python train.py --n_layer=10 --d_model=224 --n_head=7 --n_kv_head=7 --head_dim=64 --d_mlp=1152 --vocab_size=8059 --activation="gelu" --norm="layernorm" --norm_place="post" --norm_eps=1e-05 --positions="learned" --qk_norm=false --attn_scale=0.125 --bias="all" --tie_embeddings=true --parallel_block=false --init="trunc" --init_std_qkv=0.0154 --init_std_o=0.0 --init_std_up=0.0154 --init_std_down=0.0 --optimizer="muon_variant" --lr=0.0038 --beta1=0.9 --weight_decay=0.067 --lr_head=0.00722 --grad_clip=1.0 --warmup_steps=200 --schedule="wsd" --decay_fraction=0.904 --decay_shape="linear" --final_lr_fraction=0.05 --batch_tokens=65536 --seq_len=1024 --doc_mask=false --train_tokens=404900000 --steps=6179 --dataset="wikipedia_en"
MLP neurons of a small language model. Each row is named by its layer, matrix (up: input weights) and neuron, and shows model dimensions 32-223. Each number is 128 + 32 x the weight over its row's rms, rounded and kept within 0 to 255. Numbers have three digits each.
Before each neuron's rows, "fires in" lists the words (lower case) most often at its 100 highest values on Wikipedia text that the model never trained on.

fires in: "and", "its", "personal", "famous"
L6.up938:104118100164127099129147167150170123147134152169101099140115150081119122133124087095090182139081077132093180185080088145121113139061106129161096117102139117162193150149151084178127123132147179092125134093147167104145110125141086120106128129067154009175191180125137059080074163132130095112126111109097159132097113113133123108113134101133109103154136160128130134205164148144115138167114128150157176161127078127144197134137110172112149093150147156141125152091115085091109128078092062169111139124139145182111103213224169124151102123123207159082148110147119139117172099081121130136

fires in: "of"
L5.up312:141157182160112133155148198147168143192152151130168126139109122113095103105154114105091099073066140090124153162107137193141063107102072160125054127098158129089218125104103111171134181131162145131062090143144152139100089066121174209140087134131116129094157103121110157142097088080142156136116164099105134101122154099114127182147108081174125123088120129101121154119161223132166118097093139106101181130112118181130107137166151159155150137157139127109139113119149124138140123130098120167136117135128117088126077068150182181134103250167195115082129075113112141127082118097087100135

fires in: "german", "british", "greek", "american", "nhl", "rbi"
L2.up725:128105141118152145165137000174166116170151125075198097129168142105103113116092119072108104086102143159176122126124133131129094123099150158112136116163180147092101120149168123123141105133143137107122133168151142137086119144061136095149072131157184114101127149095146124123156062144158103202089128148090120144107121122101135126152162120077153118102179114145146148093177122141189066142107108116119126119106176129113100174184156143142107148134154162115118170157144142142119153189156124181165086091141136190062185118127143097134099084112069121122071106136058180148085166147133124152

fires in: "of", "for", "in"
L5.up868:156166114183126069184089136176136066079105119132153119102109092110154166129067147139078129112169094142063150107129128117076131086186086168110130142120147140146167103108105135142102193126159166162151171141129097129152132110127108073127108106152165149086123066145082103169167122089151153139114110085156115137082137131089112131086198124133100125150132148135101178110122187116135114096093178088070138185077122164122098102125124152115137190053141101147172112145120152126139078149095110117171150065109119110090097136175128168143158158102130087139150109105177157135082093158184154084

fires in: "by"
L2.up891:116156135214091104128110121140071160102103071131141119134117133119173149109136131101185077106145130091111177126181139161102111165099045158075106140123100170096102068116072168165158099118142065170124167123121111206123133182138182141171128169089133096163138132106107116112190125131121176141119142098134108083103165133103178143088161172107074101096130104158150195148107079153133172128087132079077141095113190134152144102116137128145105091126121162078131155184174196158062094190104094122124149146132156133138100112155126140141096073118148092130130129099119134124113127097141122095

fires in: "a", "the", "by", "an"
L5.up47:156110067123104115082121123119127151105075104121157137158139105082143154080126173129173179154139156121083114101171145131132076130088105127090160093185156131158128128109162151123176135109098120165092080145128145135194131148120149151090171167149122159125194099160100100065130091089097126099119127114082124083172105154123127125148168159100111082082173102137119106102081136142152077058139139164155187025135136164159110131120108156125076092076145115146185102174173177077115110085076109101189118117093172176121146129125129144138154118189091091095127162109136104089157103096110171216

fires in: "the"
L2.up1044:211150067144143097124129116042094130134083189135146125097116131098152122063160130139136101087184102159132108209092159139094102117140093106095107164137065098191154138117113133111174194120130135140102163107155112157144165160204113164101050154144117075115116187129137162108129137102145173124040135140122121154147165145091129068129179112119140142175123140174117102100149148171176085117104150191084123030089141138099090105104114165104070134121139133106148079110127114151128095118115159154098197162069115201111172160150186076135077140137134155162154161150088148117144135162144108131

fires in: "at", "school", "during", "competition"
L2.up1072:117113091126063096143088114136165073055158057084111167122145078063137121127170124117129084136142083143126175145202109139144138105178108084138128146108089128059078084144196103163163151157127074158173146124156101202151156133122098173132178137098102168118180177114081174159101116142092115159155175120089178121119129164149145132149121149138145119117141104084184180084130098145110127045105097149148069133102167134173155134145110163154084125125159145109206162112179123151106134140078076143160133167165102124097091176107104116187143122172118107148153100121143134088137095067117152147

fires in: "3", "0", "6", "4", "7", "5"
L6.up723:175161118181135120150116145172173175109113151122040106124139085129074106084088112099122115134110122121136160134114191178156127125171124145115233175151106099129150088069125136135151184116169151137123170107110124142110137048163150149124119185118103108096107082167132128156106141077135121113121078162084118124199129124059163122083106116150107093117126125165077125117075124182165127085102102143135197214064136141100070185146165114103120100149163137130110183199144142078124099070128166143136142107142128130149098106097165119139113072071167115118136114166159153103121087167131127117

fires in: "her", "she", "them", "they", "themes"
L2.up698:100110126086135183178194057090144184123194199056105151113132088151110120186181118114140117081140127164118138122106145192136130152129173098130165184146107161099169136084146145118124069100119067081170114084146108092103160098107081139070198081129132092162077124146133160125123100118080080104102083137108123084131142104121135198085126131119087139122163168129117109169121173132131195111123103171107149121123102090091085134159106166178184138145128122149117160145103143187124114085133100132130128102106090121148111150090135097123101074125090157107111164060150067124133076148124141180

fires in: "can", "would", "to", "insurance", "could", "company"
L5.up418:104133152145121061156190178121123166099112138125137114176149154128161132161149140123131110188166190122136122079125113176125090139154130100147164116120125112137151091099145076105067122143126075092112098074163096163092204155106111167119140188153111077174124147149201125107144076135140146185150176125122114113161129121146113142157099099118095157153152135121099113092110051138077103134105145195089170115164078098074172111105089110127153102039122128151126156150093174147139151099137126118175157088139118103095131164064136161092134050069108093096062105130106133132100137080146150092

fires in: "well", "world", "them", "him", "countries", "species"
L2.up356:165133111128200168161120127125146149150112107111205125104148099163105128107074136089111083150196146101106149115167153140117117051168126147157083137121162123158182133142104102147081051123123092125118129065171112121108116138160096152112137094147186144127044162062129099181121155109160086180068101129139117109182155150110116104128154146120107175124071118144163110114177124113155139117105107135094139098142107077151203108135136152135137080032168105076159158173085069130143116129132158096119162127155216114094082100207117095161120126117083124115103124142144084140156095126144127183

fires in: "this", "the", "after", "when", "although"
L2.up73:149131141117119055152151103151064092067155117134077137110125124085128162111119155147175174142115117125154144168120094135105049083170081081164138130146116157152149139140170171110161123147086137091144088145184047142146110161167103120083064110202177122135129126148151155125163102143105193124107190087145108098188145148105076138084128073083064130094133120173186181153164152125144149128159102118204089144140109061155122116069144152092114116078099200122096128118161091103100140115177098088101048164151117122090148158176129134139073142139166116156108158160136076166149148130104104125

fires in: "for", "forbes"
L2.up143:112096073106171052139117143127122183143170078136195162074134126140129122080136153132146168150101111157130207148129069080158115174143126113131114088141191170119100183134128106157110133126099135081124126116194081110142139201110092140112179101134126185133106117082153187110168049115101138200057107067123076139134086139119068132102099159112111162130110062121115059156064087127115143103185076180107115155137136158122129090159125143154136135134165057150126103146087101179156101132107113097131146104120135129120120142112069115197190146107101150106110152144105180122158155117116097096

fires in: "been", "were", "positions", "being"
L2.up338:181150124149110138187142090118140171141111155102160098138121158105147148108089094154150144114033113154141165093105165169142145154114148160145161073098135104130123089168094213103110062075108139092156185081159113168103158095160105155108151112040141139117035087127133083136120144128178151119085168165101138201114086142117147138146148120170143184101161087141133120122098193138142090130122128174100173130126065078126158136110128169157104096094132154115127113143140089093130135098090140117139180174082107205158132132144129085142154104159100124165080139125114065107138157132087138164

fires in: "in", "at", "n", "from"
L6.up1136:094121155100138136083108122156189137133112150172131135050101151079142108095087166088123127110126097104145113198116132098126098140150124060144133188145147091110185122079125143088137145133127129191067089068101141141112178168125160129101115165124139151136107112099122103105169134143119124079103175122090121145113139123110105065213184164150118083090082121124147175091108194207128152117094163119141091151048164183139120111147119106155133129106133138123107222139160104129122200145197141137077108150167133127163179134112116115108142176112129155123162119125167170077108119157143118165

fires in: "group", "team", "list", "helsinki", "show"
L2.up657:136137106090163120150104130166158173160082120135115105074136074158114154119128136120166068133122141133124114109096141119171134172111139088115158101150164062124137166119104130109091090102105140157078149065083114139176107165087120136194072077170129120107059092133149124146096143240186081118182174089138141092115101107101110119143151141136144150154105105110107177166137111104136145114174130080148172117117077091131134151182091128131096147135160188111115189134131153058150084132149142152171067098105152099134123147107143150129088156160065130094148147178143143104118169075154075131

fires in: "san", "scored", "made", "label", "directed", "ita"
L2.up931:125180244147145135138093120155172189161140153128138117102142129127127074108143089090112127139145134177088111117159139176155122089095132119124110167086148087098049144176144120118122086144143083104111112103129132162161130104180141089140147192129101122159094116088096193099046103123146151090147142146128175188143183179143095143117212117128163118118134093177126110118152114074153167145123141141116089121150108147160107123213128046098109103123155089098126166128186136109080150141096116144167142101175147139088130130116131120126099089082135128099124172145092113132119099133082161156

fires in: "made", "form", "show"
L2.up391:133089160091060139144183103135157121055136187099153192130148104141166092115134083085138108108146146128136111086149087188119148122059156101110165153099107084074102090118079144140161112125115167111148100091093129147202135087106148152124093145109134130135109075153159154110041113118148073091181145119148188112155141183106102132139125080161139123138090156072165140114129093107146124152173191102134189111136132146124119127186076123116166176189151131143117137097098127121117140161133126111079164135124156147164168091093080119099114135070132033096179155136112120143098161080081130112

fires in: "of"
L6.up246:133070155143114128133109140132140106151156175167129141130193114135080140080069200064136166158132079145149106140074133120130143106128123109142061150144163099140155133075124104105144163128133174191071079171175192120128068107084123137119096106127129129129137119089100155141116178066131089128113146093185130147109106137136051093106126101120039134167157104151124180074158155142135125157103160163142158124029188128166134168103117186113157124130182151095188085147151157100169139183063123167120139140133141130129129115168100116123084101122066089108176108110145121092077132152105119145

fires in: "british", "german", "spanish", "russian", "prussian", "ja"
L2.up848:127153093108142162132133136161161070164079140094150160146162175157124144131077102139118182145108140187124129100133093178162122119141150109114159115084152100126113117164103114152090139135152162088150122116148198121116151173175146088125107074132117106150089076115100077144114123060184069168087095153123096111121092133089057118180098160143109118099073072148118119146150143087130088105115168090131153171113141087104139140170133110109110126138122145164124105132218104128170121141143067143105166129186129061107179180135162097070118133037100150085114116134123171096034157133191161115

fires in: "its", "it", "serves"
L2.up473:137202109167192119115094120128157120104147203134155156193105088043200153114144158136101090154102083130152111141127074110086124103138073097123171125106103133130173047159125156159106139107095146052111099136144118094121132135155097114128132130165101145172149112082155144099147133102178201135136103025112192180139079145106148128109110129112127147123153186130083156140129148096151102105073142095084068157085083076122098166118146165124148111115167151123087165094096103117081143076110100087038199125136121119121128166126122130170124181147128158152157123150152106154138094124142157094

fires in: "called", "that", "so", "said", "thought", "me"
L2.up743:153032139109113184115158120095188078073134073117092183120110123123158072112137100126093131092154096086154094142185140138129162147165126136088128207146154117114089141097059120203208130109110137082142073115070143094164068114128183138128133113163141144181162152144159182126116127110167178112122091095147149160147131105145126129144170143137142179102133071138177109157114152143136145095162167136174114141121074101154120169084090142127169126103091187108160087140102149176086068121113191070132060084128142092111150124108083097102120172085148136095141112137170128128159100140163141185

fires in: "known", "called", "named", "as", "than"
L2.up1091:071127131100112148109117153107171122139151129098116085153125140108139070153146145169194161080084141131133096160165116102113122114138163178143052159199181129134097151129124174214128118118125132108091129145110165113149121126118171156148133178135189144087096139172132167121111110156202118148117126070141139087203132140102160127157105098126069100176054099141130104089062116165182144174094184094130091119088139177146145082101128106147105130106169119094151096167086061083164066121146139128129091122121159184144136139173132137117133072105158107107156154144105113109150098122095132084

fires in: "is", "be", "being"
L2.up1048:178128081055142125149120098103107145150116134176165141143169143113152114105107079119143122127136117181164126129095179144095157140135118121116109084118096144161089095148094137163127093127158140141141099137086094121168133128134172178202169123195161140125100148107148172158080119136154087142084144146123089126106181073167107137171171145140136129168133057125192153145141154170141089103112136054088127131089102108119115084126148148182148122119137091063104082144093123105113129186082138129075070159146157214158079116083104108132164162105116105170121133119105096080128160099159114187

fires in: "an", "well", "environment", "containing"
L2.up353:203140172055162107133126166160112160149109141116101103097130183136097082096147149144124142126170111115106121121086147176137112079159133149128189091181089116164117133051093114149114136190153130134153121111177121148158113118115161116120138099099131134186130109165192111086126119159114115125103156122171177120130075171162058077160093132118080171198144166135121135122086157096079097155145072171185077139044147093106094119070092150148169069194168112147120124140090074148163197079117084087188156151072104116109126111133119142136196141105090142108094170144145141103081110141139145133

fires in: "two", "three", "four", "five", "when"
L2.up1101:181107086108165121114167163149177105088161106122165109131144062070111121112088204139141141123085108060183115138157120107081087088145107118157112109139102112097133178101110153114207112178133081103138159091150125144174070176113073093123051123175110156124061136125109108096131122152104120176105137099055155108141064150165111161101116131160154115082173167158161129145157130179167143063145138085083202099098120096098129110120159124145146098170111107112116154136189160105116126095110138090170104163090071173169144125122112096046133131169128166166160169151173159095161147136160102142

fires in: "school", "court", "college", "event", "video"
L2.up526:209084104152121116159172120090174136138177160152115156141143127142145199184107117118099110137057168108144122109132159139132086129153088090190122125155104097096187152126147160154202100112139134120072183115178162101235102112131111122088145097141167164141172150165131085077142101129089097155099160127077131112144063120129080066101148134163187081105082125118149163070131088105123150100091097139129158144091111145143112212093113171052051144130140174163116096163169073093127129130111165070135153128114081122097117155127121106130118130158165109170135197142121083095107139121161169118

fires in: "of"
L5.up152:139086114142097105180073161134102141135116077147098145182095098118141097116123120132069119159135131140028128071111150123123147166075112148152126120160124130141140150154172117090123129149128076129182144105130159160080117145082093122132131114108141147049196105198108109131114136129131197138203103116142102102173135172142124163086095129122173152099078179110118120111120125101156105164133083122148122212143116085131139220096191134111150070106151146143125131192133151114133054071144158167143166101128136156109072139134132119170138108111111108107079152102134169118112097179112215100

fires in: "two", "several", "four", "three", "one", "eight"
L2.up13:131139130117137125189112090119049166054090183081089142060132166144135141102140148142140197125117166130122089177113139132203140121098145135128119058177192111126117142132096201167112098100114122076115103111161161147153172107156123159175087160121096108109162138110172086095186182147171113152095156074161113137147148111195148057113131109158129147131083119159088207115114070108156123094141147123128132102158087136139139158196113093093138098123181161137120185154095091111131155148150106152138099093120107076162065061107149108068119118103083162147101125137154093140110141145102141195

fires in: "the"
L2.up221:187129149152139088113162114135112194146109130105130110099112134177098165118115081123129183126135103175153177147140114135168076108137124139077108123138132070201129100090145115150158154095089187106109110136167121163152155164146163135117106072157164133154142145165059156141084152146131164113085132106085124164161094145149128157189117093161050126135141152077113095140094168195091104156149127131087049083134066103182075167060097122125047084139112142133140119136098120095167120111101103120199079105134158147161102141146153165135133093139164101144157211080098143089121192108137169138

fires in: "to", "in", "on", "by"
L5.up327:142158047197141132137094109111102121149150142158170095109150133091130158140066129117110102119135120075119143168103199129065131100176127126138150116093161096165113150150107143131167147214130121120155103113171075169102118137120106100156104130199128162118110096115156080113114153133081140118120192066172108118141086182122111108096165145095124173157096120087099082100123165128134179081162179114127091120112084101161069120146180121120164096147178154129153143145120145144158151138129016131093161124150136154071142124164120100122133111060126106178124157072135188159115132157138134154

fires in: "united", "south", "north", "local"
L2.up971:084126127122087044096147117076124141139150142120185179129173079155109118121160185174088143112161159150095113149136153115105194168106114162129118086134121084118148169071058157106155091102111176137146127119104151143122081198094130104120127118155095102129138110157089110132109122105186157131117107137153132122160088074101124136095106136141092138117160118142056156112115045116116148079101126134077122168185134195087089173108158140134194138094119106169080124177109086100152115139098183176096181128094184089086144144079088154175125096184157112198179091108146115074137150119136159136

fires in: "for", "despite"
L2.up972:106101132121112133209205115153139136096114110179136165090163104137149096173120098173142083146124165108084103091105059101099129116168103114141115106129143137171143202132145119088098095130151062136115085120114138084103108238111219148137057104163135171118172147109137199134098068059098139168141042053133127093087119119118174122126156126120096050165066114129174132147115111114132152120151172117133090100099171170129176104152111100155187174192142109109134120162123179110129123149126096146100139142134123141120131099108139106178157071113138118121172150144151157180138087094137088116

fires in: "of", "is", "than", "example"
L5.up1075:155141115124074117170114191111131119131108153181167182118130107132111055137093116142145156124061166151158122136091107143108103103122144120066138113141151117125122098133112133171177149119102071152134119106147095101120121150141165152089148106140163144162098146161050124147088150098079104153081111144177149096126081054132107141123130105136105158116173123140120105111165222151108151132093106130158127130088081129136113107145151145133110136142141132070108087115090158222162101142139069146052119067096110112140152132124146169204097137168159151059168125107130182108095142108177170124

fires in: "that", "said", "announced", "stated", "says"
L5.up364:152104083149105080123140146134151099104142126122094117096142100107147108134139126162137077130136089089138129193138114137120129116126096153214165159145148069137160101189112067181105107112141141124100150114208129082177125161117152183103131102170165101169091124152185194164166130133117185169106047106202171092110141146132154111086130160141172153096157075123140137117158114130097134114178112089154110108052089102099108105145118051037126152120092102151110118151095112143139109162124195115171147132071145079110089121144106185110118138119187103135139135162168087170084150138127133152

fires in: "a", "two", "an", "three", "four", "five"
L2.up1050:106115143090181153176110094171154138155107159100135153121113139111098109129120132180166181121141183169147096145129143152156090116172089141112128086143136190103116199103097142150135085123134071034105131118102161114151128119099123117128097141147100130131128107141187188080107140133092088192088113153086110133166150109118166107179171151133129107136148132121146186153104129116104125119125117130114140154182135173192188114138140206133159053116087181120111172155129145089110079181078103070115170104102077114105124117160129135033167093137121063136096156149144097096143110183127055124

fires in: "of", "punches", "da"
L2.up471:127130125134163101120049083101079132164140167106147169089132112100130084133126146076105111129082083109142116145126161098076140157063141068172130139142156205173152071102140134106097159136096133111110169129101152125132119162100078101102170092146141176097183120107124137156123116186142187147131149174096098136177179139161102132127150067144161137093070144086136107129136105072113083113100169126113123133134117121151116169157174118154176155099141150103155175130190117135150079080094124032144142122186175059074195132155086119118175098143121148139116122123194203110085147147118207122

fires in: "0", "9", "7", "4", "8", "1"
L6.up827:203116091146133098159100142178140119105133178128173108087182120112114119065124084148138139125111133114176160150117129112129069110157107120117197080165093153121143127146097100133153111144179165105126127107141129091087170159131118138107118199126169106187119120128172129124120136096108084069160150164147107130168138111105125154127142138132107115126215093091140160128200107114114136103144117119174235183133137162134076194114118098138127149072130187148113165090142073130183097093148134127098173112136050111038154127136085147067129144131166076133113119166126102054093150130088143154

fires in: "them", "him", "song", "well", "it", "songs"
L2.up45:124190170155105170110162102143159087159165127111176090076091143145111148125136081132128134117129101127106107106125114209148156131149159120107125169122124113150150063154125103147115074140121178113159154139144141127114144214153129079118151061201101128144064148142134120151194187151120111157038100112165076114144144144094101130146170202090221097152126162138133140114137180109116173122125164136134052107092125144159158152057121106153141130157105150066123092122085130173127100127137143117113083103106131071139113142083060126115110120135090086166073131144120119086087102145096158167

fires in: "to", "a", "of", "support"
L6.up71:095199107091095143137091120171155131105115146127133138139147121144124124068051201149155136162148119119113154196126112101128089111112156123080113145137082098170169155096100117130107098158139116140140125140095194106141068146078138135151117162159097161149170187071082119063112150155108124142111170128120114130125119109070085088136167150153132097122096125144166127119104163136119041170098171142080117156117105106134121186190142102179114178139163120149096087121069217137152133137116136156124149122131132195123129128075116170139154080154125203129166141094197126121027089112078116123

fires in: "a", "an"
L2.up535:127123142024138100134150140133123221101065126169156112139121095201182093064088125140123201117170103163120151118127119047092155144138148083108081140155126177191096090159120131120159150144103058111135078171147147109122091115172123105128122146155105107146137144061123107085078109086086153151102151086113111175083091186102154178154118140104088068082212113191126131122115109174102097127154163176131080123108157086141091097145158132143099101128142153161105082125170139134172171110136102144138162148133149153103075142187077125130148136125117129132085110128134096124136074115151175094

fires in: "is", "was", "be", "a", "been"
L5.up175:140155091094102220162112074162132100064147092099125104114121096120088132116157130082168131142159076112131133103167178144091103115112131135107127121134075139155097104101125089164103101165186055161083096126105161145155162158123195097140208142125076165060143161086127217164115140099144149164104109154135126147113136130074094080167106175152147104105163133108159150082054124128143105164125147124147174127125125119111140129071150166151143208146156124075115146167107124157139167095116188132181108157143164128118103155139103117046133151115091131137140161199141120071129083104150066106

fires in: "a", "an", "the", "devices"
L5.up347:159127157104114124159133154188185137130072075104142141099194157135172126080149141155114164135107116065095083119208168166146157120116135150114178162098140107142121167161147117088121115126131130106107133105189153179129093161181100137071124140122107149165143179145127135079117154176165118147134098176040172092091128070190180107126080107109157100117118113117166112086106130121101092079121162120128115103133118114103110071140114160121128103092180113164100173136124150135129213094108156186101089122092133059086196117159099113129146175100033149123043096142101103124157121149119082153

fires in: "used", "can", "could", "like"
L2.up314:145130162109133187177174185101172084036115097112120047139155134159140129156119126119112130115098137128095135158097144190100123112159160083115148137122104109176128140108124060154057145143119162127083101102118111193153151176135151131105178121142166163108118086129143140149135065121180125121125127110094185126176112104127111105114149137084145097093100124092139070161134100114096169114212132132174163151126117150108096120089137123120135190162107129102070161181101128111156107180105094104155093049120159089069126063084099150130131110099125099207098115171141083173095121134154115116

fires in: "by", "from", "is"
L5.up332:078108126100138135156074180146119142135111115165165116150126216113112183155062079164108111151067119162115138135116131120099104117110108126053123114083168123096201188163169140169157108174079141124111149111116125174178117094032115074164126108090177128152177125152132110181147156125078113135081164112091075114076159134089135124084120125128095134082119094079127124154089200137111120132122170124124091063116054123161131149130177127170148131155141131088119080146125135149173107146173138062186124145139073149164103135150179119152164149130118119082111171106107154122077144159102159111

fires in: "for", "with"
L2.up976:166105088141124165164148088097100123132105112141115191079173087130144154075101100044102206139092210128121168171105136106144167103160111108101134108152066086135104142101107109150177163138146110104105129129129133172138131134160137130174097128140108110119156121142112138092102138078135087161135161093068166125170123091110125147093136152132029185110176136154176161138162134101128161132134162136124096131108160099089114102069155144158093141179106074094089144161153176155126092162161046121105160156104079168112101149110156100132144109098101100122138128158085161084106137159163155089

fires in: "been", "being", "be", "becoming"
L2.up82:163141151122125094109088155139155073056113126153168134143213110126108130133092116102124154130072087107109127094109111157131145133178169086131149113126103176124088099173117125138113106099118146157126219107144113120108168147136093083151144101153116169150181148126096130193101175155126135150119182094081147165127061138133143118094119111092133147124133162110127137120112186151145098157120130136148142113131079118165145121073208132132061145179032120115166087109151161144129139121151097084117117090173153083146089152170092086146148131133052112143161159155082114061137132104148104066

fires in: "which", "song", "said", "term", "episode", "who"
L2.up1076:136084180164061141117206142140151086150056106102123148056136126130171076144152146130112084138120081118095090181126119166134189151130110131140112086167145118138187213166109109091137115121103142102118121106111168105129121130135120135111065113122135146127126143168136158122112131116187162166145129168106180168193180103144157058130163114211130126104127031145134122122120150193135197086168192117117112087121091109150193147041056075127151156105117143061109135106095111181096140114119196146109155159097097115138117142118071131153151158120103129117142130143102124108125160083135099172

fires in: "an", "anza"
L5.up7:190108137101134122136129134174159094096142154119132140119129088116089212129095085170174151109178116095149121161149066090123154144139151098119161121166132117104104090103135088143202085087118138169122176155146113123130107135117156121144129136136133176116145069188143072155107101100118076138123124081182112178153120138163103108162095112167126132129209154135139176125093103121146089144089145157164077112140176152149065088168093206104148171132120180131124114130066159101123172109135104137077148126133159137137110080211068110106156145111161121076127096159096138080114158110120105119

fires in: "by", "with"
L2.up825:120134158116102103153109095179093151118149152118109135089154095159142130184152158089136145151109155169144147189110153033175104099169078092123114156165217072151104177112131185195096112130124132137134141139131133136138127157136136092167122112128176138156091117067123078114099117072088138124079164067125063152193104166140135120072134128108116163155173097116158187091113123167076141094133136118140158111107124100175142124112091126140114109099132119096149093134114162141113155136124128138084146146097104119114133134089153179113125056046131089100145135115061148108100140085088175156

fires in: "been", "were", "be", "was"
L2.up774:199134107167139129113126096097106162108155140144132104150109127156123093110137108111146151100137131146087052098093153112143191165148154187135173084107104140142080093151049160158149141174068143113160178085141136139179136097117138147159137069144136154148043146141123208133152121147134168119138135078162123115108081093148125102121125159098128125123174106134094092107059199123119171144147110153067111152146097148082109136083161089147111093145123178140173091145060134127136129134117131110204104127136200172211100121127115111090110174067076133148141136133115057122170123115136125125

fires in: "she", "her", "where"
L2.up685:114090155132129142074183179171210120099112174140162130107123124173071105172109122141154121161118142112135172138092122142120131151180154146154106075189149122147171133067111081147179105129175077090151176151144101100142119185104136208079117106193207117135116199134112139127148126059070089137099118115125110160096140118183091162111098151100115105101165130136171144157103169149085110122132116099124080115128133103191095107129187134175122150131133051113187124178153162113079117113085099142103121099082067164178109105159116136113176110118124076091096190149136116120143137102156093170

fires in: "for", "album", "among"
L2.up853:112086149142166173179158069122193144161119095129144121074102160091087122088101086132099120093114140117101158159094147165149215123119131069084109136138133057147071136111148131111145110138097165161158122157117168108142133159069173104119157105170151157081112127156068121084148104156143147102135165072144140130134070077143177122104213114161129162110123131123183095203142134109150189146177128126110107059116132142136159139124101121171156154115133094097112148165144144138094116138100112132092113121134144125091138090095111104143144103089053152123152174203064153200149172143154112120

fires in: "was", "been", "were"
L2.up298:113134138089201157143114089145124143080093140133143082137125104164091118055114095139146119172166059112155128079088160157125114131162122089134119058147136138200090109160117238149094099107117143182192158069065170146167137116105138162211113058107144177146081133139089185136096108145157164129149110090149091150100110146181101094112132129146131161145170143119132135112134123115133130144140182153096124173069082117146119186094139114169103106140101176105104142112069110141108188103129177083144140156066172177155090111145153189074097162120093165103124130136086116148138126113157091109

fires in: "in", "on", "from", "during", "after"
L6.up260:133139167125169094121074177091119111082163109129146088112115175049137143101063126157169124181132132130151107162166127158127110120132056159147074110165119169150147126134180173130119200177117173174085195137123089146147157117109079084169117146090150089103140151067096084117161149115160133107100131144141145142099145068133086094088075068131100171149111125156148149089095175114088109167168120131144122108128133159064106135077142144161125067173108140174134142103096070191147164109114089117153167110074132105083099156159151179158157088080134139058131084124161072127089119136158115157

fires in: "was", "is", "became", "fourth", "graduated", "website"
L2.up831:164085111126095141107127097103114112137160120148116124098181122110147095160094109128122149095028105145173132136120127096082138075097218138200099108191140131173161081156090124137137119126130188198110150126116110123139138124110134159161129109168146129132078117133123116157140131095136172104156107129130136120193186156171112148154125113150153166124065082101140184122139163140142137088108128091078061164098141091105086220144143113155121145122099151120101120156175119111114186081066235118079149121103129168156048153137121132144102116124107146164124120102076094087183128076136127067

fires in: "called", "designed", "as", "converted", "been"
L2.up997:171131065121172129080103118171075131118141122081144093140125160161133053127157105127076165155107126137083162127145120072116160182149160117160134184166180122134075159102077096185153133124142125126128147170109189117142084209054136152083165149111123154089086116168163158123159056156177127040127125172076104139156113125123119142121199114169154117099117154119126074122105100127114119145122174153140099159115111131131139137142120150115191119074072162109079138127156165092136105111076155112125134106125158136129160100162115125179147080147091098108136133143179130134143133109105215114

fires in: "an"
L6.up752:158136095102185099160083141171126132134113092161189130158094114156147116117218089120129152097139132073130131101161117121077141120073118087098137115154093143081142126128153174168135161098127207146145116119132145185135119181148207121120105044122141178120078104127116115166061152133102111102137178160117141163089120150165106078139099155103152078130103144071132125126118146125061074140092206071158117159153123131068103108132130182118162133155131106128133078113106168087113189081175166077165166107100152087117159065147100157121131174103092118093082139148071215135103160121131130136